python train.py --n_layer=11 --n_head=12 --n_kv_head=12 --d_mlp=3072 --init_std_o=0.00362 --lr=0.00149 --lr_mult_o=3.0 --beta1=0.95 --dataset="wikipedia_en"
MLP neurons of a small language model. Each row is named by its layer, matrix (up: input weights) and neuron, and shows model dimensions 128-223. Each number is 200 + 40 x the weight over its row's rms, rounded and kept within 0 to 999.
A block is one neuron, or neurons of one layer that tend to fire together. Before each block is what it responds to, as a language model described it from the Wikipedia text at the highest values.

Description: Physical shape/object descriptors. Word endings and words describing physical shapes, parts or structures in descriptive text, such as round-ed, stri-pes, cylind-rical, three bays wide, te-eth, e-aves.
L2.up1487,222,196,178,173,208,232,199,239,241,163,240,181,181,230,199,203,199,155,270,177,173,205,203,196,185,160,201,174,209,84,165,173,192,202,222,149,124,142,234,175,195,170,177,227,237,303,249,197,227,201,152,170,186,174,205,193,243,203,213,196,160,230,217,270,144,182,207,255,150,102,186,172,198,167,218,252,290,143,295,129,154,260,137,102,170,202,228,195,280,249,187,211,208,233,219,272
L2.up2197,147,209,143,190,191,217,173,174,202,234,253,192,215,197,278,187,227,192,166,180,269,160,190,260,215,206,234,142,154,116,162,202,226,171,215,169,145,173,233,188,212,242,159,192,205,259,221,115,197,207,294,188,201,175,183,193,220,191,207,245,199,218,218,238,235,260,134,195,224,153,212,194,214,208,215,249,218,132,182,221,154,201,227,44,155,210,285,166,230,190,229,194,195,231,236,232
L2.up2216,102,124,223,203,207,260,219,212,212,256,202,219,262,208,201,187,211,178,176,229,182,157,148,115,224,156,156,235,222,252,207,188,229,267,205,177,209,145,217,205,226,227,214,219,156,184,191,219,222,221,115,216,246,189,209,217,161,160,191,294,175,245,201,229,185,128,138,226,240,264,216,239,227,192,184,187,240,269,215,183,167,241,304,75,242,172,121,167,210,190,261,202,189,214,239,216
L2.up2331,163,149,187,238,194,219,204,231,209,238,185,190,238,194,276,171,239,206,157,216,171,199,154,187,163,240,231,88,198,185,173,215,233,239,195,143,135,253,263,179,103,198,191,266,162,204,231,204,159,212,262,175,164,125,217,217,135,304,175,253,209,189,180,286,158,232,173,188,220,232,163,226,198,195,179,249,185,216,213,136,187,224,205,141,182,253,181,235,238,219,245,253,192,273,306,177

Description: Word-initial letter fragments. Single-letter first pieces of words split by the tokenizer, mostly M, S, N, m, as in M|ore, M|ucca, m|adwoman, S|ally.
L8.up1219,143,215,225,171,183,226,221,231,256,215,264,226,220,184,212,171,236,146,267,150,102,187,192,148,194,150,244,207,248,252,294,255,219,240,159,191,174,136,148,208,204,256,135,136,212,182,145,226,232,174,276,233,257,168,175,254,218,220,210,201,207,190,203,254,245,182,245,173,229,178,156,244,177,196,200,187,203,128,199,166,171,176,241,251,192,187,197,202,197,179,221,158,195,194,185,205
L8.up1416,220,182,195,234,166,248,173,211,177,175,169,266,216,224,182,211,179,249,179,175,163,226,229,196,220,228,187,251,196,196,153,180,213,165,175,190,201,258,153,150,295,161,192,186,181,208,169,168,231,237,204,210,263,180,244,184,238,234,240,251,216,191,204,220,179,203,171,244,215,189,211,155,216,202,272,221,196,173,188,208,176,190,147,181,142,193,247,191,202,246,215,253,167,276,266,224
L8.up1573,155,178,191,219,172,209,277,227,200,176,111,207,210,216,175,220,250,247,180,189,163,248,162,190,220,226,171,248,193,250,212,173,183,191,214,195,209,283,186,205,210,289,171,203,166,187,174,167,213,140,184,267,190,193,217,183,234,141,228,207,193,236,183,183,146,226,195,206,114,249,242,245,225,200,209,206,228,149,189,262,169,236,230,207,271,211,171,254,266,196,212,214,166,140,190,179
L8.up1722,215,143,198,253,254,257,167,217,240,209,241,220,164,249,304,194,108,194,235,181,196,175,314,129,159,192,143,191,254,261,209,202,187,265,282,235,212,209,180,208,213,209,137,191,249,180,135,239,267,256,164,228,187,176,199,191,172,212,224,146,257,218,233,312,185,311,264,116,266,201,181,116,142,214,219,179,190,243,242,153,210,193,242,176,190,150,159,247,176,244,217,152,190,156,172,201
L8.up1981,221,158,207,171,259,227,194,175,231,149,140,80,210,204,217,153,122,181,223,206,169,198,188,235,212,209,217,108,236,178,161,142,164,228,164,201,179,154,213,190,221,179,228,149,210,193,130,215,152,173,195,204,160,117,210,226,158,240,237,228,172,294,131,202,151,153,184,114,209,242,184,210,240,265,271,190,170,149,238,179,167,181,188,177,186,253,203,252,243,175,177,146,156,229,148,278
L8.up2501,181,198,182,240,166,229,106,228,173,184,180,219,226,215,194,205,216,248,231,254,196,214,176,154,232,258,212,169,209,211,194,151,186,305,139,220,195,240,226,184,171,154,294,223,175,184,265,129,170,169,177,138,264,135,221,147,186,205,62,238,177,208,216,157,235,224,138,246,185,234,198,169,213,220,243,208,194,261,225,121,210,174,208,157,224,303,224,245,260,216,171,136,162,142,193,186
L8.up2880,207,157,256,225,255,173,187,246,55,187,139,157,195,274,189,229,184,205,225,154,289,169,190,146,153,164,209,203,175,143,156,130,176,192,210,168,209,189,162,244,155,233,290,257,194,153,238,177,194,215,238,245,190,165,270,150,205,236,224,182,215,166,198,142,191,164,115,209,214,199,236,263,170,142,241,163,184,224,216,203,155,218,188,190,193,192,192,282,184,171,188,256,209,200,243,327
L8.up3047,229,246,195,162,192,147,188,201,181,162,175,254,209,238,247,206,229,253,211,200,190,159,152,146,183,167,177,210,247,196,235,147,148,170,188,158,220,216,216,179,222,121,173,206,168,178,146,223,193,161,213,178,248,200,214,195,198,227,214,192,212,183,141,188,152,184,148,162,192,226,159,188,185,233,196,202,218,151,126,209,192,193,179,182,127,220,271,197,204,102,189,169,188,213,148,163

Description: Pre-noun modifiers after numbers. Adjectives, numerals and word-final pieces that come just before a plural noun, often right after a count word: two large round dots, three children, 51 appearances.
L8.up714,205,231,151,320,209,243,117,201,224,190,191,145,152,138,162,189,185,252,236,280,205,142,197,150,213,178,199,177,240,174,184,168,213,212,213,179,156,186,247,198,238,227,166,233,178,195,171,212,95,203,147,157,165,228,211,189,195,129,199,264,172,185,189,219,208,235,191,175,180,233,172,184,187,199,190,229,151,120,179,182,135,134,299,159,167,249,225,281,239,156,122,177,151,145,199,117
L8.up736,219,198,212,169,236,182,215,188,284,257,183,189,173,217,199,189,208,235,281,193,237,194,186,236,177,202,148,197,189,215,158,177,173,113,150,221,103,217,199,159,316,212,220,223,197,202,206,209,146,259,191,189,199,226,179,175,99,245,228,176,195,208,202,195,135,197,167,180,170,235,280,216,169,254,115,166,174,212,190,264,177,174,157,191,174,137,235,211,180,196,268,205,240,248,160,208
L8.up1386,202,211,191,167,158,177,184,156,258,141,239,213,128,186,224,231,226,250,220,169,262,184,212,200,207,246,184,197,161,157,229,230,142,224,184,207,204,251,218,149,173,259,251,214,217,256,273,156,154,168,207,220,224,215,181,192,178,232,213,148,226,160,197,240,187,208,182,136,161,191,242,239,153,214,215,209,96,178,195,208,237,249,212,197,220,203,205,248,167,209,187,171,169,285,277,104
L8.up2044,226,207,186,135,215,185,191,168,234,204,204,194,179,190,259,245,180,264,206,197,216,231,248,202,215,220,231,223,191,146,244,231,193,223,189,242,260,212,222,190,191,226,197,191,208,205,238,240,183,178,208,240,183,224,230,240,132,235,158,220,196,142,302,209,202,204,176,128,141,214,234,244,223,177,250,127,165,155,189,205,239,263,200,162,217,239,178,283,218,204,138,154,148,317,264,127
L8.up2111,222,340,92,246,194,157,200,157,270,161,182,208,150,152,192,179,216,252,280,132,249,162,134,199,190,142,211,201,224,232,225,222,266,90,194,264,210,205,203,219,183,264,178,159,180,193,199,221,179,173,202,206,209,167,202,229,205,169,240,197,224,141,148,215,186,159,262,238,226,69,246,167,169,153,199,289,147,243,189,194,157,189,198,187,240,220,160,195,244,255,182,245,176,224,260,198
L8.up2302,148,224,125,203,166,184,195,160,236,212,191,171,225,226,154,225,147,161,166,207,237,263,122,233,235,123,174,229,252,195,211,248,172,194,205,170,169,197,172,168,215,259,192,223,246,116,193,230,144,181,203,190,209,146,297,133,183,170,195,246,117,240,195,188,148,226,180,267,147,212,154,152,235,179,130,190,162,147,163,212,186,184,210,209,163,191,234,180,285,177,112,133,186,228,236,192
L8.up2346,227,239,160,162,162,184,187,190,225,157,234,235,152,235,241,118,201,213,210,215,213,274,200,137,214,303,150,195,215,223,151,175,259,196,165,261,227,201,202,155,216,244,233,180,189,149,217,231,187,188,226,244,249,242,191,235,200,240,204,143,251,228,255,215,214,186,188,225,217,206,229,218,172,234,256,209,156,213,179,205,237,213,255,160,143,228,198,241,188,284,138,164,212,242,228,222
L8.up2944,195,252,146,165,221,181,255,271,150,140,238,293,184,225,196,188,138,211,286,162,247,150,164,231,217,238,201,243,131,141,212,240,234,113,201,229,192,181,162,155,144,258,184,213,200,147,156,192,167,254,170,296,182,252,239,229,251,134,233,232,305,173,208,197,208,136,145,135,208,121,243,200,219,163,230,220,205,202,143,219,203,192,171,212,201,219,243,253,152,139,232,166,197,165,186,264

Description: Person first names. First names or initials of people, and the end of a split first name, just before a surname, often in table rows, e.g. John Shuster, Charles J. Buffone, Michael Paris.
L8.up472,231,202,147,222,234,231,140,200,187,272,122,181,215,236,186,230,218,252,205,208,217,167,200,217,216,192,231,201,210,188,130,163,176,217,224,134,262,127,181,190,186,213,149,168,188,166,159,185,175,135,200,191,212,232,248,223,262,255,249,222,210,163,169,273,213,235,152,196,181,272,213,203,180,187,244,164,195,183,219,231,221,240,186,284,227,185,115,135,197,175,183,149,171,188,182,162
L8.up642,234,177,164,161,182,220,184,163,105,189,193,183,283,194,227,216,200,175,218,214,235,205,141,223,201,190,183,247,167,199,231,193,150,228,237,198,226,171,198,176,230,124,234,207,209,208,290,162,200,193,175,170,241,197,116,227,207,248,197,291,210,210,212,201,227,230,154,186,256,230,202,244,117,179,207,181,224,265,210,224,291,212,208,217,152,72,156,145,252,191,238,161,235,200,214,245
L8.up1374,145,236,164,164,150,232,212,197,253,259,131,202,184,261,185,203,234,182,198,179,188,210,206,126,221,175,206,244,202,169,214,201,231,209,204,231,180,107,222,179,234,236,164,206,183,192,158,188,245,225,227,152,175,195,190,231,250,159,222,205,159,298,213,231,266,172,134,209,238,286,261,187,146,163,239,198,255,199,206,217,172,200,232,198,193,234,200,166,202,208,226,163,192,233,207,235
L8.up1593,249,237,125,124,206,246,180,172,167,172,233,180,193,258,198,183,208,156,303,209,217,186,181,244,225,183,228,212,149,185,245,145,236,176,175,174,188,179,192,217,170,179,212,131,198,147,121,174,221,222,234,191,206,215,194,238,207,161,160,152,178,248,215,195,184,178,180,241,254,297,255,220,146,215,276,208,274,225,168,84,244,203,238,192,243,167,220,105,133,155,223,150,175,221,245,165
L8.up1952,203,160,140,193,133,258,215,180,113,252,191,204,240,191,181,225,245,187,218,200,161,197,222,198,189,293,165,237,210,202,146,172,211,255,143,189,185,164,185,157,234,291,166,198,204,194,255,146,172,266,236,254,287,182,259,211,190,243,262,198,241,207,221,203,167,171,199,166,245,150,157,223,179,181,231,164,229,238,187,178,165,147,294,172,255,130,201,163,242,226,226,155,220,198,193,190
L8.up2221,275,190,220,114,137,209,229,293,239,205,237,231,187,149,312,175,187,197,182,155,174,249,202,259,200,145,180,265,214,167,190,205,159,282,139,254,232,120,241,140,250,204,240,237,293,217,230,87,242,237,190,125,235,111,179,261,197,189,154,208,242,252,229,203,219,192,152,199,269,166,213,188,147,224,201,101,157,246,146,185,202,189,239,177,211,185,188,101,286,212,210,120,101,142,164,166
L8.up2907,191,258,192,170,225,229,172,155,154,160,224,192,87,201,252,256,197,158,227,190,74,208,223,283,161,250,125,257,224,208,246,168,135,254,165,224,146,141,246,174,212,125,189,166,192,163,231,222,191,181,137,175,163,213,160,259,238,256,235,193,230,211,173,229,231,194,180,143,264,264,222,154,154,152,213,201,168,269,166,214,170,191,188,191,159,136,183,206,230,243,217,217,223,199,203,252
L8.up3016,280,224,139,224,192,139,205,214,138,219,244,195,252,181,223,223,214,166,212,203,242,195,196,192,257,193,192,265,203,229,242,232,192,234,166,242,203,238,207,164,144,229,259,241,143,194,232,197,204,202,169,165,302,130,221,222,204,220,256,236,172,253,214,224,238,242,206,196,232,195,142,221,121,197,236,185,160,234,200,189,237,193,192,215,201,83,151,199,192,199,304,198,230,236,213,295

Description: Male first names. Male given names, or their last word piece, right before a surname, often in tables and credit lists, e.g. John, Patrick, Kenn-eth.
L2.up676,145,224,194,213,258,289,173,187,128,273,175,214,252,173,228,186,150,206,177,201,185,171,254,244,169,203,179,226,197,187,293,143,190,229,208,164,246,214,201,208,216,193,192,284,237,198,228,210,174,224,200,198,171,127,261,266,172,161,206,205,197,165,199,262,196,145,228,220,189,174,274,231,190,146,221,77,154,211,156,212,205,212,201,221,216,174,186,219,277,242,214,177,186,193,159,248
L2.up1068,182,274,218,246,138,246,231,158,173,197,224,181,171,188,166,216,186,233,166,175,174,233,186,182,207,100,194,191,167,194,196,211,226,198,174,188,181,195,122,172,158,121,249,251,195,203,190,171,225,203,181,82,203,144,224,378,175,223,208,182,161,154,186,227,159,205,183,215,211,191,167,166,179,239,226,195,195,276,174,182,199,253,145,217,196,88,197,200,229,215,239,172,198,197,189,257
L2.up1597,202,183,171,184,201,187,235,249,77,241,241,179,204,134,209,195,134,262,217,183,239,202,148,149,186,214,205,167,214,203,236,210,113,214,277,246,260,188,169,172,187,174,188,197,198,179,204,156,190,220,227,173,185,159,264,245,148,203,128,265,274,212,188,201,194,234,224,229,188,239,168,201,194,165,177,178,148,292,190,223,112,211,256,226,256,154,144,223,231,195,230,169,198,255,165,209
L2.up2802,226,223,221,186,211,257,208,195,169,163,170,179,202,221,167,164,193,200,224,153,275,192,191,234,265,134,194,216,175,293,160,205,179,210,213,199,195,182,285,103,234,214,234,195,211,191,144,198,199,197,196,188,207,264,214,230,235,165,156,222,130,119,190,238,213,213,163,168,172,195,121,190,212,245,244,171,130,262,174,174,172,204,151,192,173,175,269,123,188,161,189,176,197,148,260,211

Description: Upcoming plural noun. Word pieces, possessives and modifiers inside a noun phrase after quantifiers like one of, two, several, among, where a plural ending follows: network(s), sub-mar(ines), his (sons).
L7.up1270,229,185,223,206,151,223,182,160,250,235,243,159,217,177,182,232,161,220,185,244,231,212,219,181,207,233,207,233,192,159,190,276,215,282,180,248,296,151,212,231,229,226,207,162,238,206,120,209,190,225,199,205,172,152,231,226,176,257,110,169,212,162,302,141,163,269,165,131,205,205,232,197,184,197,216,155,222,134,210,208,251,259,173,169,214,196,223,231,143,233,157,180,219,214,215,208
L7.up1305,229,197,225,137,177,200,226,185,200,222,226,198,111,266,260,222,192,215,224,158,200,149,228,176,163,232,180,203,151,103,250,280,164,217,200,187,215,217,189,212,223,162,191,179,200,231,228,236,169,160,247,201,212,233,238,238,152,199,112,182,196,152,252,227,169,216,188,152,153,150,260,222,213,206,235,169,195,104,279,199,183,254,107,184,249,241,201,238,244,192,223,199,171,234,263,182

Description: Initial n/m fragments. Single-letter n or m (or N, M) tokens that begin a word split into pieces, such as n+itrite, m+anner, N+PR.
L2.up771,215,131,146,99,282,206,212,169,211,242,198,201,255,173,158,125,188,177,130,205,196,213,255,177,212,225,192,204,175,280,221,188,181,127,115,195,188,155,254,169,267,185,243,130,168,202,172,253,275,178,244,205,258,203,202,178,194,199,238,199,213,192,227,211,190,284,163,213,153,218,188,226,165,205,165,257,221,155,207,182,196,234,208,192,259,199,128,62,189,169,171,208,247,244,132,214
L2.up1342,179,211,227,238,192,173,210,137,276,199,105,208,208,158,200,144,154,169,213,111,227,188,203,199,195,159,153,165,155,188,271,175,232,225,185,192,169,176,230,253,185,205,155,189,185,236,166,227,178,146,239,155,94,211,269,211,243,81,214,202,173,184,159,147,276,282,161,184,218,181,152,199,184,239,136,222,188,191,182,224,214,193,225,169,200,252,141,285,169,190,187,223,192,209,156,204
L2.up2335,189,219,218,227,264,207,242,203,177,230,144,219,219,229,194,201,200,129,233,170,164,222,240,190,155,172,204,199,116,262,153,179,224,223,224,229,205,162,241,156,251,211,162,248,152,215,169,201,167,255,273,132,134,222,222,179,244,217,173,188,204,202,203,203,178,275,273,249,243,192,212,198,165,325,234,252,124,190,157,218,160,214,197,216,167,170,148,220,218,199,219,154,127,260,150,288
L2.up2704,248,179,193,168,249,240,236,224,193,186,173,174,128,247,268,158,181,156,166,162,215,183,125,182,189,207,188,242,248,174,196,156,173,176,177,159,178,151,190,252,223,207,196,183,204,218,157,195,166,225,241,201,246,172,247,288,265,244,218,217,157,125,249,258,197,226,118,155,180,161,236,180,187,252,199,180,130,269,208,182,191,183,161,174,147,226,178,227,222,184,134,203,173,241,205,218

Description: Person first-name endings. Last token of a person's first name, often a word-piece ending, just before the surname, e.g. Laur|ie, Br|ent, Ken (Macha), common in tables and cast lists.
L7.up893,221,195,204,176,170,228,206,155,107,188,251,180,188,144,239,258,208,230,244,208,185,229,136,263,188,166,144,230,193,157,242,195,194,266,199,204,166,169,184,211,170,148,299,219,187,216,240,229,204,199,193,86,331,170,166,190,203,271,158,259,207,191,263,148,264,182,203,210,263,208,190,253,162,174,234,217,206,247,206,190,206,186,175,163,235,161,143,192,199,193,257,224,232,167,206,227
L7.up2568,222,141,146,176,184,226,235,170,137,233,212,184,154,237,231,221,213,148,237,176,198,178,178,263,167,157,164,272,168,224,226,211,211,133,267,220,191,208,150,182,190,109,253,242,222,188,241,125,217,218,130,133,289,200,176,233,210,246,144,240,183,230,187,211,250,240,135,227,255,201,235,209,184,199,249,171,141,273,209,206,240,191,127,208,177,64,123,185,237,217,237,177,300,220,236,217

Description: Mid-number digit continuation. Decimal points, thousands-comma digit chunks and score separators inside numbers in stats tables, such as 24.2, 3,273, 2–1.
L8.up126,211,187,144,203,170,249,218,175,159,198,236,212,214,181,194,231,178,211,185,263,302,206,218,226,207,233,221,180,196,182,198,150,210,242,167,160,240,99,220,180,178,132,164,255,141,236,285,169,268,198,206,215,180,187,162,195,166,203,188,183,157,170,170,187,242,246,210,231,204,115,246,259,246,162,149,241,257,244,231,210,234,231,216,203,230,151,256,207,203,223,290,143,222,225,168,202
L8.up172,194,263,226,238,198,267,221,167,226,147,229,262,210,210,271,161,228,159,202,196,134,166,165,205,236,183,206,174,254,199,219,241,225,133,214,217,184,131,162,214,228,270,225,216,191,196,236,148,168,230,187,233,166,209,188,205,220,190,209,229,44,157,209,196,171,83,178,183,197,202,209,191,117,310,243,168,259,189,237,209,217,216,235,238,205,112,183,167,303,187,196,196,225,170,195,244
L8.up223,196,268,274,187,205,214,247,164,173,150,163,224,231,241,261,179,186,176,215,188,87,197,160,225,199,159,179,214,209,260,211,179,121,143,174,139,175,182,182,171,178,148,147,202,218,258,160,168,197,206,210,182,242,242,145,201,201,170,140,190,131,125,269,188,177,164,136,241,185,218,266,225,222,191,248,233,246,197,297,161,192,203,183,131,229,193,187,224,191,247,158,210,272,199,236,220
L8.up708,187,159,141,198,202,245,189,235,244,264,201,132,164,243,228,262,176,241,201,221,198,140,218,197,265,203,177,203,206,198,277,153,218,213,221,194,201,86,231,238,229,139,202,206,154,184,223,210,217,228,160,217,160,218,177,198,195,228,145,150,251,200,207,253,133,209,202,150,183,190,188,205,215,206,216,289,151,165,229,190,142,222,159,193,249,165,114,228,265,270,203,211,166,134,254,194
L8.up1067,170,230,170,96,172,282,212,189,215,193,182,245,139,262,198,172,223,182,203,169,170,316,167,250,199,208,179,229,199,171,155,212,261,254,147,152,205,129,212,166,283,183,228,132,188,202,188,187,194,200,236,237,243,204,194,179,183,165,257,165,172,215,164,179,212,168,82,177,169,161,286,173,203,209,210,213,142,205,190,170,282,216,203,207,192,168,213,193,228,199,179,123,209,161,239,182
L8.up1163,199,180,232,168,150,219,196,171,215,157,164,167,295,189,200,167,216,141,168,248,222,172,301,182,209,295,158,147,287,203,167,158,184,159,127,191,199,211,249,172,179,217,240,217,307,217,179,252,218,162,191,176,253,218,204,194,223,221,198,196,222,159,214,206,137,215,261,187,216,170,244,186,230,142,216,190,115,258,267,186,219,233,230,168,217,183,155,179,241,318,167,142,218,215,159,196
L8.up1208,195,177,229,253,257,245,175,252,170,177,182,247,183,194,189,173,201,222,223,145,170,262,212,262,184,196,236,214,248,208,202,153,187,162,235,243,181,199,217,231,274,252,151,168,198,261,170,146,186,278,188,202,196,204,207,195,120,165,277,180,226,161,211,215,216,190,193,244,189,173,276,212,204,188,241,200,112,183,219,234,153,222,253,192,227,196,209,234,271,266,221,146,206,200,145,199
L8.up2802,238,163,196,266,248,203,169,238,223,158,206,191,197,204,240,193,143,90,196,165,254,219,158,245,191,249,240,192,238,164,264,274,179,263,273,229,211,186,236,211,220,241,209,185,259,167,229,223,138,237,288,157,230,202,213,166,180,229,206,262,112,186,174,151,275,161,151,150,197,225,275,242,93,222,215,135,204,201,165,219,187,141,214,164,237,204,217,179,232,191,264,148,229,150,176,267

Description: Mid-word and mid-number pieces. Fires on tokens inside an unfinished number, word or code, mostly in tables: decimal points (18.0 (64.4)), parentheses before country codes (NZL), and mid-word fragments (infl-u-enced, bl-ank).
L2.up530,225,209,168,257,215,286,206,240,190,228,188,222,209,216,180,160,147,157,216,222,285,125,224,115,199,249,249,223,152,219,209,218,165,264,198,220,138,208,203,212,207,203,249,190,259,202,210,223,166,209,163,242,230,191,170,174,255,307,203,182,292,260,216,188,113,199,134,212,169,252,142,260,192,153,281,140,160,195,222,197,233,187,240,181,160,160,198,187,314,187,134,207,240,129,205,166
L2.up1030,215,138,205,220,229,229,190,162,228,204,203,246,203,165,244,174,206,139,175,248,216,256,219,174,209,255,229,193,157,203,161,125,208,245,191,230,146,117,205,223,216,153,159,256,165,192,197,169,210,153,220,199,243,128,247,232,124,297,217,190,228,259,180,260,223,173,226,271,209,221,155,251,179,241,159,123,230,214,106,120,124,129,212,222,203,186,159,223,127,216,212,163,158,212,136,204
L2.up1906,203,234,177,128,212,198,261,237,128,162,295,199,223,194,260,188,198,221,252,81,129,191,218,193,254,219,165,188,172,223,211,214,150,261,235,203,134,205,184,160,215,170,252,149,278,224,153,200,194,188,253,220,206,274,202,242,200,188,145,164,198,234,215,175,194,196,158,228,208,78,192,167,186,215,57,222,266,127,167,161,248,267,222,184,184,204,187,236,175,167,230,173,225,244,204,104
L2.up2448,205,219,180,213,160,224,135,190,211,162,112,218,207,178,122,212,251,150,226,223,269,180,186,145,189,263,273,185,233,237,249,237,231,243,192,130,207,167,259,187,200,203,146,196,212,238,184,170,213,217,119,242,167,225,181,154,201,188,264,159,271,207,172,226,256,254,232,166,230,187,136,163,150,169,163,235,161,182,230,240,183,263,197,219,168,196,176,196,208,220,217,191,116,290,198,204

Description: Word-initial N/M fragments. Single-letter first pieces of words split into subword tokens, mostly n/N or m/M, e.g. n-imbly, N-onspecific, n-itrous, N-aga.
L7.up692,217,232,139,192,202,221,278,242,176,109,189,245,171,196,205,255,211,175,235,203,175,223,165,158,82,142,218,227,103,193,228,235,203,223,229,173,184,234,123,155,236,204,158,242,198,191,135,207,233,211,189,215,202,222,240,203,221,214,158,202,270,255,225,178,232,211,232,186,271,189,197,184,182,207,243,195,143,259,280,235,164,140,208,120,199,158,88,173,153,241,163,114,179,130,217,225
L7.up2309,204,179,246,202,249,248,205,216,133,131,204,201,259,151,180,176,176,239,242,204,140,154,199,237,233,172,132,181,201,177,241,207,168,154,215,191,122,232,161,178,119,280,276,192,114,181,190,227,195,206,188,201,293,212,242,217,204,222,161,131,183,226,176,214,116,221,214,184,188,160,161,173,171,298,239,213,181,244,233,219,179,198,318,218,233,193,174,153,217,210,301,224,197,198,166,216

Description: Multi-digit number chunks. Two-digit pieces and decimal points inside numbers, mostly in tables and statistics, often with more digits after, as in 11|4, 23.|2, 14|th.
L7.up1028,183,182,217,178,255,250,150,98,189,182,106,179,222,152,217,197,211,128,191,158,277,239,140,210,162,180,203,199,235,198,171,178,245,130,182,210,213,194,154,174,208,243,143,243,190,297,189,234,209,223,198,218,195,219,189,273,212,183,206,179,195,217,169,181,153,147,194,193,227,257,242,245,220,192,276,210,156,250,150,243,155,109,182,207,316,160,280,236,226,206,184,218,199,78,220,204
L7.up2002,214,250,170,229,210,282,192,248,169,145,207,252,177,185,221,144,199,216,186,203,162,223,254,225,238,167,180,202,236,187,222,228,197,183,235,222,147,252,214,157,232,209,212,197,225,196,274,150,271,265,196,213,273,194,224,186,189,201,187,164,117,206,156,175,217,170,135,288,214,247,239,236,252,157,236,234,168,223,190,212,164,214,232,201,283,198,150,219,205,165,204,170,183,226,287,185